MLP neurons of a small language model. Each row is named by its layer, matrix (gate and up: input weights; down: output weights) and neuron, and shows model dimensions 128-223. Each number is 500 + 50 x the weight over its row's rms, rounded and kept within 0 to 999. Numbers have three digits each. A neuron's up and down rows have the sign that makes its largest values positive.
After each neuron's rows, "fires before" lists the tokens most often just after its 100 highest values on Wikipedia text that the model never trained on. A number after a token or word is its count.

L6.gate521:478448550610494482549569445491503564467520503451469483531508523520437488528487489428513559548597406486558618510522535483511570563446470514564515466495510468468529419527436507562417571447458475414461608511484531536518529433558593560425464482481444471484588525553510385510489389443506480513
L6.up521:439564512538490521466432564545554480449461433478441524509538500487445386501478464524487531520514568505547562597529532440518485444456482555558483474551554505619486462566536484531399537462515606571629496508525586539447480472536537464525527514518422515391421538579564510487466496486499597538
L6.down521:565536506549507500497533485558550489427497411528465527458543480401533497496397480420497545592488547449524571491406510442524567475477494519438473554590504505516553458467424541471499555554387503503441404529515576536472477561483493545520456587464548548406511417517477426518491450462467634539
fires before: " |" 26, "," 18, "." 13, " million" 7

L8.gate59:464505472594496502533481451416487513450454533509474503526538488487534502569476527546565493540478571470508509565487484526450561548420565490439587478457620519479546536625440514431547518542498525556471450520489526513480491594463482461547505593454478484453498444477482544651552500443475609498
L8.up59:552474472548439447553527512519480545533492542461378417411536424460493562480502509624497578399449532547446448473550449485499472496509570581484500522428535504441462536559580557566436420489478578460513394569377420564584555521504565495486432424455442429519356509554447479493457619496559518456
L8.down59:528540455583574495422533518555454466437486420460452517444470619504561509453406471440474444469528530499446404603475559485509537523521466556483431516577498547472467501517491492532474406521499463490558503503488539503501535539532534554501526482501523493454440552642531475492585590459485505587
fires before: "\n" 16, " 0" 12, "  " 10, " 2" 7, ")" 6, " 1" 4

L6.gate546:508474445533505473590506472584536494426543503465486471409498487485600507390454512444511580552430455545532512545481556525542478505524497596439476486480530503438471414527470497618580607488489455487518455628448455527469655553470552501479470470452443577416405436539515507509436485467571514602
L6.up546:572555412511479532486531522456459491343431477482533523522549524471549587481408553521534517406457579470504518567522459407446459524472624442519502531484501555446509498488542575426487536448477501525563500512459541463513594480467596468474534440497446504561492541463426482479563522461516433545
L6.down546:532526544440547434539444522549534462486548455497481494587537583512385539543418567437543521545486463483516563493488516554574490592483466526501593450459492420557573483444545388474423623514488550533453538645499506451479492539410628551567499498472504557522471435490494482504465453526618508525
fires before: "N" 23, "W" 16, "-" 9, "E" 6, " W" 6, "sp" 4

L6.gate426:421494454469379466428517529483495576547534481471532446484489487449538481518522484619490523507451504591548563500463533497526543563539485477498537418437490573564556485534475507418560591538575515473538452500469473495570485607461619525461406547507519427497470480591534522502397510453617351500
L6.up426:464510411411422451435520533460504600496630490477511424445529518518541492516565522582530510447538459554552528514459540488442519495478530422484526487460530498468527448484491538524567517448526423452514455452522446581511466566433653534433483553566545481595529473525531420472428586471532442508
L6.down426:447504491492490515481504494515502495471521513488509487508505513512515516510509532508512528490524494510518503491504526489529501536473513474483511498491535485511518513516513543502511507467468468487517511517510532522507488482467999485459496494484517503497489483521525485480475525525526444493
fires before: "=" 100

L6.gate674:436488493490453414507585549444581516460475479428539540480489489611558463541527435481555465580526414520488480561503507472480550443509466467532452459534587529458522485460483501451562440511552502458565531502467430524436549584528431578515481491521567555511474429539517486491394446437569512474
L6.up674:527568428460503497496502515502565516478521454524498491489494511477509481484503455541555430556535570454498579487453463379469494516494532479532537461564453454472488364541447551463548454460505562460519532481509557564476463462477510465481499563634425568486466520469544492478515462442543435479
L6.down674:559550574491482525481515438551490445448486450489478515465425464519629504497500467376466468550504482591625497478524558518547525536548488465448435494439508421530461551505502500593429504599472442544440522535480541532460415420571513468426560495566416498508560546530476593554537442538536496481
fires before: "," 18, "." 14, " million" 10, " billion" 8, "%" 4

L3.gate558:424483486560433511498500678534542535526495541476521453475509467518580463465522610595533480482419476568616528506459588488571461518465450516570576487464482549483563514488503446538583555460462499521467412492526514542507495517425565485475455486572477490528505344537560460602495497594495440480
L3.up558:495529438486462471541585597468474507449583431458463433498510493555547525530552513557549551500581598476578545464551501494484519458442498534512561533429518542565556500497468475563619484443490459524550520476515476524487451602400616488465457566477458465537529457551497535557469466562503499559
L3.down558:467530433538445473437482522405437599511577504439549461473570499535532540459593503623532514502523518514589512481508574542525524519488480425520499460397553521517517471494458574594535474509540521532530422518558524498498450482420907476438505493507540462481493475597529480520452498498514554496
fires before: "=" 100

L5.gate63:409509398428459530504513533515549521484588459471443424415538501471553492559517528538523543464518501560575600510510573516510543536504479441479531431467504461474542492539479562530571545483504531483539458509530508507534438607437662505450529541513572478563563505535536446613409505440535513473
L5.up63:444506437477382520493525512435460573452524421424477463521524457488547487538533580606552518473463480570596547489528548546540533522488537427457492432455533491477577454525472547519565578507544503459501473512532430496592460544459644534473468539482529489546489453550588528570416490506562451497
L5.down63:465519484486485500482503509500491523490517476489507458513488525503515514493519520546528516480504486557511525515475528492517523496490512447490535491500522490506529474509492531527534525495512501480499497500494467525564487545443999513494496531492503480545499492529524509519468511504539479532
fires before: "=" 100

L6.gate703:484500455615454517452486474449473549516434453427495528496500506559480497455503501613582536521536476448560474570500592442545454539522567448555500466524572549527505524425485487563563527455480411501509519486439574443497562502422560450438567488504490403497420490553498520410516437547457500482
L6.up703:552444542494380540457391527538491545506530500517521455414537438458501541500516524615504377435550574485536554487486529445462549567451442500484530548496550564504438494533424550420464527427577530451500412527458530523513531573498557526522531387538419423505499374417560473522457490495513572590
L6.down703:508424518466510576518475500486430506527426519477522485531523517485434496467561520534460495481454479485599517478447492463307462561475441470480499512548559538530529490526477513526430528458515518485497527573486426519504507507465819400448538499531481545580451547470490459519466494556503444489
fires before: "-" 97

L6.gate662:464498429475457448526496577412489580445516430434505506502527530508470453550527482553392505423510510544496566501466525466613533469434475488531433493577515454414492466549482517497565410560534432445516464467559527474535529472431622497468422578581539490522564476464570539482392595520425519480
L6.up662:423518454508465477562535491413528451491533472422595607484503486445532505454563482526482508428533518551515546469429526481552573499551420501667473538444494516427502430491458535537532472469513534460509424480511429518572477569487585450536473502450548444569416495505473534438492533456523483508
L6.down662:471528497460468503514508479457487585441484459483556487584555509493454483480506515512519501517500493556507474469505501472508532471454501457522535451510485473565520521493499546469522447503473476501579530477549533473590553508457999485520477483532469449519486465422544508517466509434521532441
fires before: "=" 100

L6.gate429:444489515495532498469626499555475443567419575559460472518466523421455410465551502518400532501507502462557502426558424517370458492491601426439431516495507556510434537500412540499582426493556415507458514456415629516524411419496541471553522463519404437565451524405542517540534422515569534576
L6.up429:504504452532471557486522525506519479519521563625395393495471435519511494545466579496501435510458449536506484525498434516428600433487536504482425442467502530504525494526392488518473468437563482478436500439398534580513476468404486535452540446533516438521476543388535437409487508512497487559
L6.down429:562514534475575493517515447503464493468514414420498551489474564461535519454550520460517516512507500535512495440451533510568458508487562496523523576571485471458465570440499495520595533570425524524529486514615410461482458464549697470536471527488443451441535450621492575548507509460532531438
fires before: "." 30, "," 25

L3.gate150:505450553467514483366480461563506504524535449530547498415442503517512489450557528430431487517488452509470566451537619529527524445489598408575494563480560519497510469526590542617448479536469506478488506560523498509460536588451392589487527564435497436498494369480547453442460445523533372410
L3.up150:561531531440574474363553492506498533468578606455459630478446482458424508475515492498557442532511489464552445432576537541594487539570523552493455539549518460577443460482523536458476483570524444429461571470490498460457504494508350428613545512540528451643591560514543464512535425509498478452
L3.down150:513596409508572498468476475461558525522419478487498534481464525520498594459507474566499450595362525544470487484590499487590541607485505489541463544501525494499511494510411550510461528475504549444617496509507498488506515459520591465601534545459489481569480536498580492537402421487555465436
fires before: "=" 60, "\n" 8

L6.gate204:322567527548444486568488520514467475396482485543481431571471524517465440485488486457449561547529484494531438483436414420607517461510504566519526522484525537444497511478572506540442518516505478415489526462456481554533499528500574473505502561497456512518467433517524441433540535483532532528
L6.up204:471524523458506525445527513464523496536439415464465488480435449559499540481414510517441482442496457621452544544411607493563527459539556434460561536448597498475488535513466507544480460528438365503398492485430492585508521519457556499505462432480434580504418553499496430503498589546529550452
L6.down204:596511515518526541465409536517491510568483454452447480480496444507505537474431511547452521468505480495513476476579580489493551487540518472567520501483426471430536548462367504484464555522615546501476529570459490488486520537472483523522497617496492518449449443487475621528476569455557437545
fires before: " |" 38, "\n" 10, ":" 6, ")" 5, " Ye" 4, " Apps" 4

L3.gate371:516480526481451524514524463530467503452501517564496452477536484512560524583503626503556536512534457535561472506366544606429516514474513466420509476523540389485430470481553474684472484524517405451489532538517414564577511558434590487447469552458504409517451449479527452547551621511521447565
L3.up371:503534462548451515479597448507462533503548500520523523535504511485594490585490586410571415432498460477484445503386538570415486529468502605485494435485603473572538495509561502631547501501551517545521573537441485539494530464569511498434476494446453460562526490518588434562647433611455389429
L3.down371:479444552537516565562503500475514483465525504471529450443479483475374433527544410510486438489498486443488435573504478438537433518583535501516451517490514511484540507487549449498521512500540501551456474420490472540520508520500824469621469560450487482549494515475508555554544448451418626486
fires before: "s" 34, "." 14, " and" 7, "," 4, " in" 4

L8.gate23:406545445478570524440503477365582495559548561502546453479500485541440562481487591603419495586580497542541489582518553482508555449458453464546429520422532530470584545462433480397556502594455555488484484460529416466497594525608451526478543552462524415587534521514501594542438525486476576417
L8.up23:569540485508519489522496519479494524500579453530422508497488435479493498513544489485484461438488480584543473435489494443491462545536452539524474496507478490455520521488442393503505448457346504598479523489435517475529449482488437462490527528506485494527496480551476535513466648536457585490
L8.down23:506487477448469565498454524574482538452512569403577595447423514446489469528478505537563472552459411508397581541495486520527489490417507488556410480459458528516472492526500522483552474413521483544550603520414519424612557517528543525494450464442499586482512482453497462509458538511493455452
fires before: " the" 54, " his" 4

L7.gate435:439457460524450495415617431493511436397491521435462399549579448416558490505557528580516536539490468471589531479465537595579548486515559510437631466463560528502478490444470613424460514532444464445501479448490484525551510523481630487414480485540561480452465475445605515521436473476465531481
L7.up435:491432376526459489501443432472548395451594501573532419412597501408502438498513498525488544530534419512542568433567541486533536491498573458477456564513587594490477445480497690488556515574447519504487459481511548546585470502462549456482562435518450506518468458502422601587479475509506471438
L7.down435:487542460511548520497510487509496529489508472511519497484493488506467470480512506528493553502478518500526499492485511494522521502452474490499536440540532488476529487532527434519469492466526485508494537487530503505509476536481970516578508502562435474536495507490564482528482494494456488527
fires before: "=" 98

L7.gate308:494512461445491547491542520494449529519477568631434549483479681509497530498502462503504541463537604439525488493468507472473438383525467504466526466468461489433518576448570555555484460612544444522440413462496502566527482495463504438516452438544519522572581513404460430528461511491569436451
L7.up308:539519498428414552417524464558548544505596461547441485429620473553534454428492498577499430429549468519547566598459469508529523479538538482526530365480492489485525568507497568518483492518485558543483527531429485506561526401490497420552425544472558497535470581501512580533462509457585567572
L7.down308:444506598461585525478520521484467479463662498539479457538482376470471429526463552508405492520450485527467451516565521575455478457438540559539569509572523514499506504571565507528481415448468504470453483442603567380479517514442713483524509480506538438498428533505456463540492501532366521524
fires before: "." 27, "," 18, "rib" 6, ":" 4, " and" 4

L3.gate538:539473346521518472381447521502535481483444491460514549505467552411492515462556456580466585360435544558572540412540654566573545439513525416529616527534488472501605466448623549507444535502439600511464469581547544544420513474535515536447485526503476484505518404551561516542468421451491480443
L3.up538:493512464612549468480452537456489446570533448488437529465525549491540484505528549490482462470544535492471527514501499451386438428558515422482499490485526511491535525527525528449491519518523491457485559464507501498305572480568505500498605549510517615491499524584433533445519501486596488538
L3.down538:484504484522539472453501496430466442518523550539438451446567451440543597459582545520545503478485476502426583558465504494551512483529494531443481362467419486549542549513527460558379452529499583470473432467488525569426604461388469535496509465535413493459498568456432498575492514453538495544
fires before: " |" 34, "°" 10, "=" 9

L7.gate656:457439453552460337516490562503514416522547505550505403468574499612494524407482489535431524494481458505515506569541461551525485432520455465493474504568563494559452617459484530536557462492462494426495550482489516621537485499556497482469566442489461527450494522519594488514532512476515506519
L7.up656:451480594499584469484463458538507455485497496505519475512562507473513478541523502487495529498620501561380534531479518450618510506428461508519484504469532593512523524418499504490647479486457542536466397523508463523475589556504538475519555528460566462592414483500564402559542458496572530525
L7.down656:474438476455478455543504451565450472510509510524451515455508452576532515422504514562448493408515490505505440434443444565477419486552503514512493534538505565500514562593497491451472554489514474411506465512577579522529398452433544516433481480560497530489387433512465405483603479553604578525
fires before: "-" 82, " (" 6

L8.gate452:440435526551437494464616539481634503499595566590509461465523478481452413494514511498459475467611464488491409598506581488440420473551557566447598559477505438433478457565450547559466564497414500455467493436432484534537500543538556522488483566469468463559485434524473553508482549476533492502
L8.up452:496549484483515559458508540511568482566585480627512499544525498536457495508488465425500476470573515396511421653496513469426463495520514538538510535525526533458467528452482495566460568595527426569435540540498545453530495464490557512430458447526428427466535483473555563544554418604561426374
L8.down452:509503426567494450574512574462476495545509364547454437526516480443482518497530516419409502539469419520450518545518491492533467517520478484532567586414444437534569510450503431602458444442522494534570539474526617456577486502507697473475481525576409407530504482529504500507468425489518494480
fires before: "\n\n" 33, "\n" 12, " The" 10, " is" 9, " It" 6

L5.gate468:516398470437553545573442435433558464514480468434495520499618492512419478590499525522496457470487544431509409439421455508500473465495508498501550476631489507546473514467491526517589530521507462442514520540519503385514529441497569462477510502479514524468479479418599456596542490552394504450
L5.up468:451479438534470518405477425468406499485543442434414491545531541522448518466480519531549530515412482493651561455561491516474434452532516470443457528517483580548521456622587505543592566586513620455493517557490520529531467501422530525569469450476380480446528458470413506485452353552418482551
L5.down468:494520431553483497557598500491513423565516551550473523508545504527522484507568443418456491335534454541482525566400537463528518473471501551526581496558439540343531413467519516494470595492491431476541474527557496517504468449572532420509505532498485516508470564556502394527470554496424473536
fires before: "=" 53, "\n\n" 28, " a" 8

L5.gate693:526438526530571516476531490562432516520484526426493416534597510530494463498387547542534573570631595476553478480497500503533519550532528464496471586496470508484590498426466562507439531561524625404493459539579587556495490433474469497560532517476453442519558398488530486541563467459537513500
L5.up693:470585534440425439531477548489463405455456521462497482490527518521433496443468397470429523528506501509549482450474518615477417386382483510505355559481525453450446471517540478499567548489416473521412556469502522431551470592509548498517467415538474437474628505494510531516476496424568552564
L5.down693:567468487469472433542464404448435490493462482421466542488560561529580506335480578610510493451607496513479501503480575528526498490527469492628524570572513486553551480477405454523416485491512439426522459530496472444485521499481514475551600519574577500508486483609493474507500448527377493510
fires before: "=" 99

L5.gate77:495407565482482399597446460441456483516464548422495489526483521522439535521438575448499422448451428476510482432551498610486441496520460514599591500484469486560537506505418510571563518467585443481501452432492525444485612507508572561544537524460550533444416470424504535554538484527386484467
L5.up77:493492617553619501521504497460551534550554499607480510534565463568492458499396513467490479526380407496588509477511610528565566479477536551419465510536475496417554472516417458527435442501402475399510527438481573502517533445445470498501505522549514458486419474466518503505579489545446458533
L5.down77:431519600435499546531549510434549514574551530498474523426502560508441517502426476454582482508507397437536435596542486536468572502435545517487529544552482439481491478504483556528604493473517450480414493480433525484417509523535467466488548504462512520485442511458518490539515537563472502583
fires before: " a" 17, " an" 10, "ry" 10, " is" 6, " was" 6, " American" 4

L8.gate378:512490501527452562553501517549537388420409559473487477518454521449474586570466561554607497569547449533483470559571493516458503593500537503401395501461501500434472407432448429551621519463536610510448449511426537455572562484619464586499461510527468451425522518510484414547413500527496546509
L8.up378:504494354586412501457422502536540460542571504500608509471523478550458505563502497483478464583519600495453555428479476529572514558506508514503510520618496527509458469521544593478556457497451414511504516515551465467528508465499530495465510493476551501481471525506380536532518475524470464415
L8.down378:441423447529494539538577560457479473413385514509459550515563523512557456512614479407599472508540491548519501535470475454554438484532545540477550347387472609472531422501452541542479494452525465519429478487527496555406605430560413553436450432560540559528474517468494468541525507552462489496
fires before: " that" 37, " the" 7, " to" 5, "ing" 4, " a" 4

L8.gate408:416456422484496493474430510523492569480459494551566450489519496558551577501510545468458487579475436535555537485423524476429483608392439510462482543543516529525529516531495494544499473578421532582566542388641607483512528408478503561502590452502510545551496460600474518488499420482488569536
L8.up408:568461560438533431509439505526568568442526545470291523522463522494549588496503401536472503407564434437417553480447510511518513466470380475474432465553507466539428410564483486552528497510465449456376536541511546516512496576483528516441566410492484459522522530532570578517477542502534511471
L8.down408:426490463576551560485492506600473552480611525516494532556462475482449400544613464592476491469504437391443550432566461494524382441560504466493416529372528574526540395557454468551453552451457547582480453587587534469476466477603595446542472453518455538470459485506467548543576602450483484485
fires before: "-" 94

L7.gate644:515455459514431514602567534534487531598470553504526557537550541381532501596553512545520517457490512580547474475467458410468428495564479462450495519489568537490608601540482530465421524504482388491501496457493518460484539479513510556508495495524503490566441460559467439474503468502563503431
L7.up644:540451513412417428491484530542484570567507508425570587520433440504537597479489529582498487532521491478584487466421451466533493549489416553465505549470536423491494484384486544485486598341534469500496484467486510539570478556392512461518481484559495497617438530476528485497517445562467529505
L7.down644:588438464396452564498552488592422644559519476502550499463543473386507516481478516485480568489605361503484463447501517486464560553469507506444475472498512458549456552447505507417461481523508457475499498527532533548525549542528519481482416489526440562578483502524484567452499482458530583464
fires before: "-" 40, "ria" 5, "″" 5, "ity" 4

L6.gate247:488480496377492473527399484514550511454423512498462462529532466458510547459555439505465476531445507564470496461431492420415491630417468505448508461498654508540504510532533551564490425545477509422440587563538577586460474471455513516495515512502500538483540492460449432529485449494451507384
L6.up247:447515480457483454438474449522541489526489523490501510537583412495557585520498481539495510601435448536515534460506589492535550487465458473546462519580630438577419529570489553580405439541585445486461516541545429459461540548435485527536645366493543522544453532473412498489535551536529521415
L6.down247:563495505430469469541457460632505480473532474415538435493392550542505471508574483517526454502418570486489495457515506477533540432506537431402496486513522485456478471630488420558577476553511521470582537460516616547487451507523678461481525490521503518554570443459527524488594488524488506521
fires before: "-" 53, "s" 11, " of" 8

L7.gate641:470516556547522471461514545499431495485471516511603459491521641563465453442470546453500483396422532511413476483501547525590479470524537431470502533542605440514510468521483511574522472568466376427453521532492521488555533466462458463540543565459511441566508447472526371548440437409566418464
L7.up641:496577486533427599547518529518480441480420482459548441560466445577534582451447481492440445486555456576473431552482490451469537509502506542495485444469487531470437571530477538486458367501535564461460454477523538558557450454556430563503496596477387480557546418432493405522479487368484460471
L7.down641:463580531511497569539601512478463508509516442556449465527532525496468591500485446475445535423491528437511482548508538397503490505465451609498531498493530502587544592485464453532454493554505521529460500416509470532533515530493628524453500564448497434472450437489561505593463498484431508483
fires before: "=" 20, "." 15, "," 10, " of" 7, " and" 7, " in" 6

L7.gate583:473521514502511457518564513592525484462478509505467486560562431532527549514496498564447451469520551414512500482499513495539534538425542530547647537504449468502499465628526448536433520540510523431542461489462580447442439501474512599442461458506558471598459464530475481491528440456465494529
L7.up583:533557494578501559471466414593462468393512542501512460539512443587507485602482423469490501521548545478558495532521539587590520504440502519510422515548514408403522502548394513528473599603533530417463475472553545474488439467452469457507450505441430503551448462505493461494529411437564503546
L7.down583:534495429490586534515542478396538506476551530456541444581595576476545525367448572546404487466467503475551485517512510439450509510477516535545600464394479464484506500563573484484456455570548484547461502513491478470505393540638419500507514509505448513495540469547582481562452486485498460545
fires before: "=" 39, "\n\n" 37

L8.gate145:440591519531492522535584499554518557450552611502495486452506471482483541416501589607508485452495577513547471509442443465416490552395531400580484504551532444470593431471512374614479488546416432495541572464397478454464520498526562447437502614459365508539516520536564445480492517452480534486
L8.up145:540454410486431541523536552487471477453501427546485513423462426390534521421477419521477417479403458611508506546435479467483438561520526515460516529591501528405445407469540517539541566524436475523557466534544472488511378522433484388516521415549485473555458523500514535508464508517499530396
L8.down145:569457466444502479500507546512551544455420468512480437466424544344577475442479508539497561465568473500477487560394423451481490544516514533511508534501488433539479513529515579556507479561529514510448538465539476551505495525573839481447509452422483458486542427540655502532496589487459442558
fires before: "\n" 53, "," 16, ";" 5, " |" 4, ")" 4

L3.gate44:542581424512477492534518482529565602512555554402427461484487552615525551551511505559495542582503535460482514562435540442587479486564503399480529483404430569530515508433566478409449559500479513531492490517509661562532636511456560494478445467518470455488438422521519501478410553513513466499
L3.up44:553440571505465485558455433443473502524378503333412496459547574578499461529520564439519517568520460459483506444460532533508578403453452558471488488545482515510442541526497474451418531437557502498508488515452527574486479484377488519535408531568524495524501437499467588482443492490490464491
L3.down44:539540462569469497479513466445561578492446538402441506491558515522438559525524571534489362464511484548547502476427469363442537475505499469506467500571529558541565536478600516486574488434467510539496497478581555564493516443439474571528527506533489527558510466514459560530466495511476594418
fires before: "-" 75

L3.gate210:503479437386473437480550493542527469514602584462475525439415502478488548498468502475512449510547496542450453480545528554530541487455524526553452432493436522427614500546461455500461484564510452537577497502511472494464565447607519608512495529525545502453571399516429543439423509544612505484
L3.up210:527476518470543504419515473484528456527528459418485467492457465522483496292508542487600482541547479514462522572499526465486456485554452485613343447476577643411537555480475453445452433575480517538497574479560548472455511456568516495469485576488449584465575456484403615475560488504475452567
L3.down210:472405392456527563513542493470467407446587569477518477517524516536505398514511512480483594450493486521483524499436438510487463575518476499555526501519439509543523473499399490550500511545458568447483520477491442513514496473607600460528547500518459525517496480494481535487455483502510463480
fires before: " the" 61

L5.gate492:502457513386519440527484442526492407572463563476500467523573409534483558464590497445503541504489549587487505494450448531522409467400466444554429530501613499453448526454514459558552450466506542491438555543596535519450511540572489383510431556533450448538500531460483448559473483507554458522
L5.up492:488497457499558501469388503511493483568512445517526428447494584476583478500528420516550488621574531511482568559503600501475501377492445439522502497563586451504517511587518482537436496480524492607450477459405481491470546489491493523549579535450589445480569477542588467523476459491579545498
L5.down492:473558516521409482518512502470428451528536464490399511461481502448542492579409426507514414410541516551561477479523450483479484467475597515494484462528515517487480563536511456576581503602554351494492514474486456542498465630448638477509536451556519449484519537533525550568491509447535615521
fires before: "=" 51, "\n" 28, "\n\n" 8, "." 4

L6.gate543:526503469477449481542524499582559432443475510469490426531435496479557507520483460514499515440543546563522483651416504410556483461459563421505418507529509472455555488554512514623413500500484558419491523492449543528529447515507573554563524590494493353557439481482457434691495536393532476546
L6.up543:547483479527475515426520467497489584462470442411515422511547588457566541426489528492516505474591569569558478634470515502530466510447562412565523468504497440472519425532497498636541563613557486492394532532477465551540442480462557475510513467551416434590518496528479462555504557465381473556
L6.down543:517515581528495499535471445536524488487466478455507491557497521518464558485528536469512490485568533508506424509531536496587497496482467461571519510473458422483499465599449576512491552519471517483438537543457503484510519524395782457536496512495499472510518482496486515587552407461463502522
fires before: "=" 100

L6.gate363:402442337541523535486469492491519525501430468426474453421496546410554355465551443560510611455479518431447518457522486480544538415463542452549546532497529537531512550489548542522558379634474465557563481486541488517507431515482507527546438442492500468437419484541553474358549482449513455464
L6.up363:596498393592460420593441475607501546516563479457471458535395578556561550500616465540477405492518549485491425444409544432542549437608573503448530440475474499434429515540496488524453486514589478555559514532505473420482605468483434514514523516567443472484472474515539486457526444448500510493
L6.down363:445405494540529542500427446471566450630503537471446515577568533518579482521505451570543474513498543424403464566513457518511480446511519407492491461380565560450529495522511482532469576543549442547553512526525369480503492479467354486483453460507547433487539500510464525491487499465497490529
fires before: " |" 48, "er" 7, "(" 5, " (" 5, "th" 4

L8.gate617:524529493545485514486555439480435468487406554574584511444496503517502555581483542607488485494477506472500541536474480548604544494511617543468488493487563426496543486538537434503511551431435538532443467350519551550534566483505555506555553434488559421447529496454449502483411540534543488499
L8.up617:506426483535424441446470436527495526506510545347436493538449534498522512453421524561476353579543581489527543476470441544531580420551497488490438481512519430500509489528539515485482480479559494541479465463454558538511494465594509491487479541553641548526520491549466495495534545440467535489
L8.down617:520462446584458541501471510515489534500527554517446484597497460462517500367523512437509491508490483489590541527585505418498458522424479544500567483560487485527501593418499544485493525597534533486492485496541503517470370474540509514504464587409546608477411620402546509536578458518499528458
fires before: " to" 27, " the" 15, " on" 4, " a" 4

L8.gate570:485549515579555498503540499458494504452461533402516540514493489549573522588570518561456439567504545509532454571526536526465461499487506433490538488454485524594541456466464454499429609478508517476477467497465490536578457434513540544458490499547549528459491499482565502506540521454506411502
L8.up570:504351573516489471493538509540465474536460583573448489536505528567497596516432452413461410478563560575503453514464531485411578449532520513431502539517560566530507522490480500435473446505528476473410413462505367507581563531470490520492491490547525441461491522536435530492439503515536509440
L8.down570:532417484507485493614573510455502488450502493562552491546535521528460495593431470512560526380462508590481438559480415491483626375564577536416467493514498570553502506495537424480529530487506572510472477520506439444520541586493511452506466440563425443442527551472534523555476436418490579473
fires before: " 4" 13, " 1" 12, " 0" 11, " 5" 10, " 2" 8, " 3" 8

L6.gate400:510472425593511487459503444542485495472498493531347551537451545529555522478511491492480543549557495473491518497417605508574565449475459514423539578399500575468542480451504496543514501499566539512570577382499379523576583480509548526469506491423388515536481460456529375464478509483535434434
L6.up400:515498510540542587526524531491566428394498433505421567412480512380537520571553571509501477613492510495443458568404558461550565482545484498493449475559498528438442530470566529480486413458512554493520478468430425521465596544643480572463599520532485603451419543598497526469439415421516469368
L6.down400:526465426625519572438499483432486445532492470549492507513459509448496460475522437491502559450553514444561566536482486544627451528550456445442514497477491539545484458505618536477463540528583428489548598492516450507478581566486520421537519462501470558428435562529523487562558586453457529479
fires before: " |" 50, "(" 5

L8.gate462:509482496536478536608400466549507477504477485475454499385512456558540557571436456562476453525489524507529538589448435467448462486422492497448459533461463509474475656524516537520521571455477466438544453533414528522522531556469539508500556603494503535481452480543570517544512491402461507483
L8.up462:499515573449441546524544527482423524461568504514565554478489569473532557397481563544474544534545483365488572490506506393425549490495491532438453482456468538460515567488528540501506614436458477452446494545536489565432497506401575459473585511523557476464372431430552518479420459420532474564
L8.down462:478450554509432597404500515523456443462524502485579577537424499443445508486454551441527374550415428525574448494508550480461457471494550565513497486445500542531557405492549472444493490448448562566564427501591470534441472559536684477500487512443483531556477448530568415526586528488534531493
fires before: "-" 46, " 0" 34, " 1" 7

L6.gate374:420522466470461496436491544494476514495588435448477450493497534515578509510525552586556539463503488578520554512430535491485516475524501393481550463500541487529576445517485583559585549513545473492490446503513454495570485611428683537470449551497526432554470452509524508563460560487556469513
L6.up374:504491425490444485475476564489535531432506440416483428488479486496547518487513537563544541468530519569569549525472568517497520487523508437501559449441531493507549468514435586561544574527518475426496478494484456503559459573440708493492423549500498429544512481567535497585400491481545512540
L6.down374:515512514490481542503496491470495478478507483504489472515527513504508511480508536508503524498499474526509492505501519510502468489474492471510490468509512488487509487512508498499509505512510503500504500490538499487540504516473999525494477492503504480514518501517497476499479457515522503511
fires before: "=" 100

L5.gate682:411517426435487549552536509424499449533489493459402487433535497418528456418497497470438526489515485505502569539470565480469436534427493416505449461486445495444531429515464561436467485578432452488517503466567514463552456529400543442476555517489560519464531538575507441455408434586530523454
L5.up682:535526427444463497514469509456544388512494525494527527430570488525494484522439528477458469467564467526537550578527639500502449549468413457508494512460519467425487388597415568452487495493392491407477492550504418589519519482455567438466481426472497501489484548502403439514380364494424527470
L5.down682:550515475569478471546428515582437513473469455512517526501516469513559476485586522579528485491470496522531557532509546475504486510456440481521442552489532444514521565469449493502494534466531506461547472560502504479495409563446999544494537563492510474484458465470531502538517498450477520531
fires before: "=" 100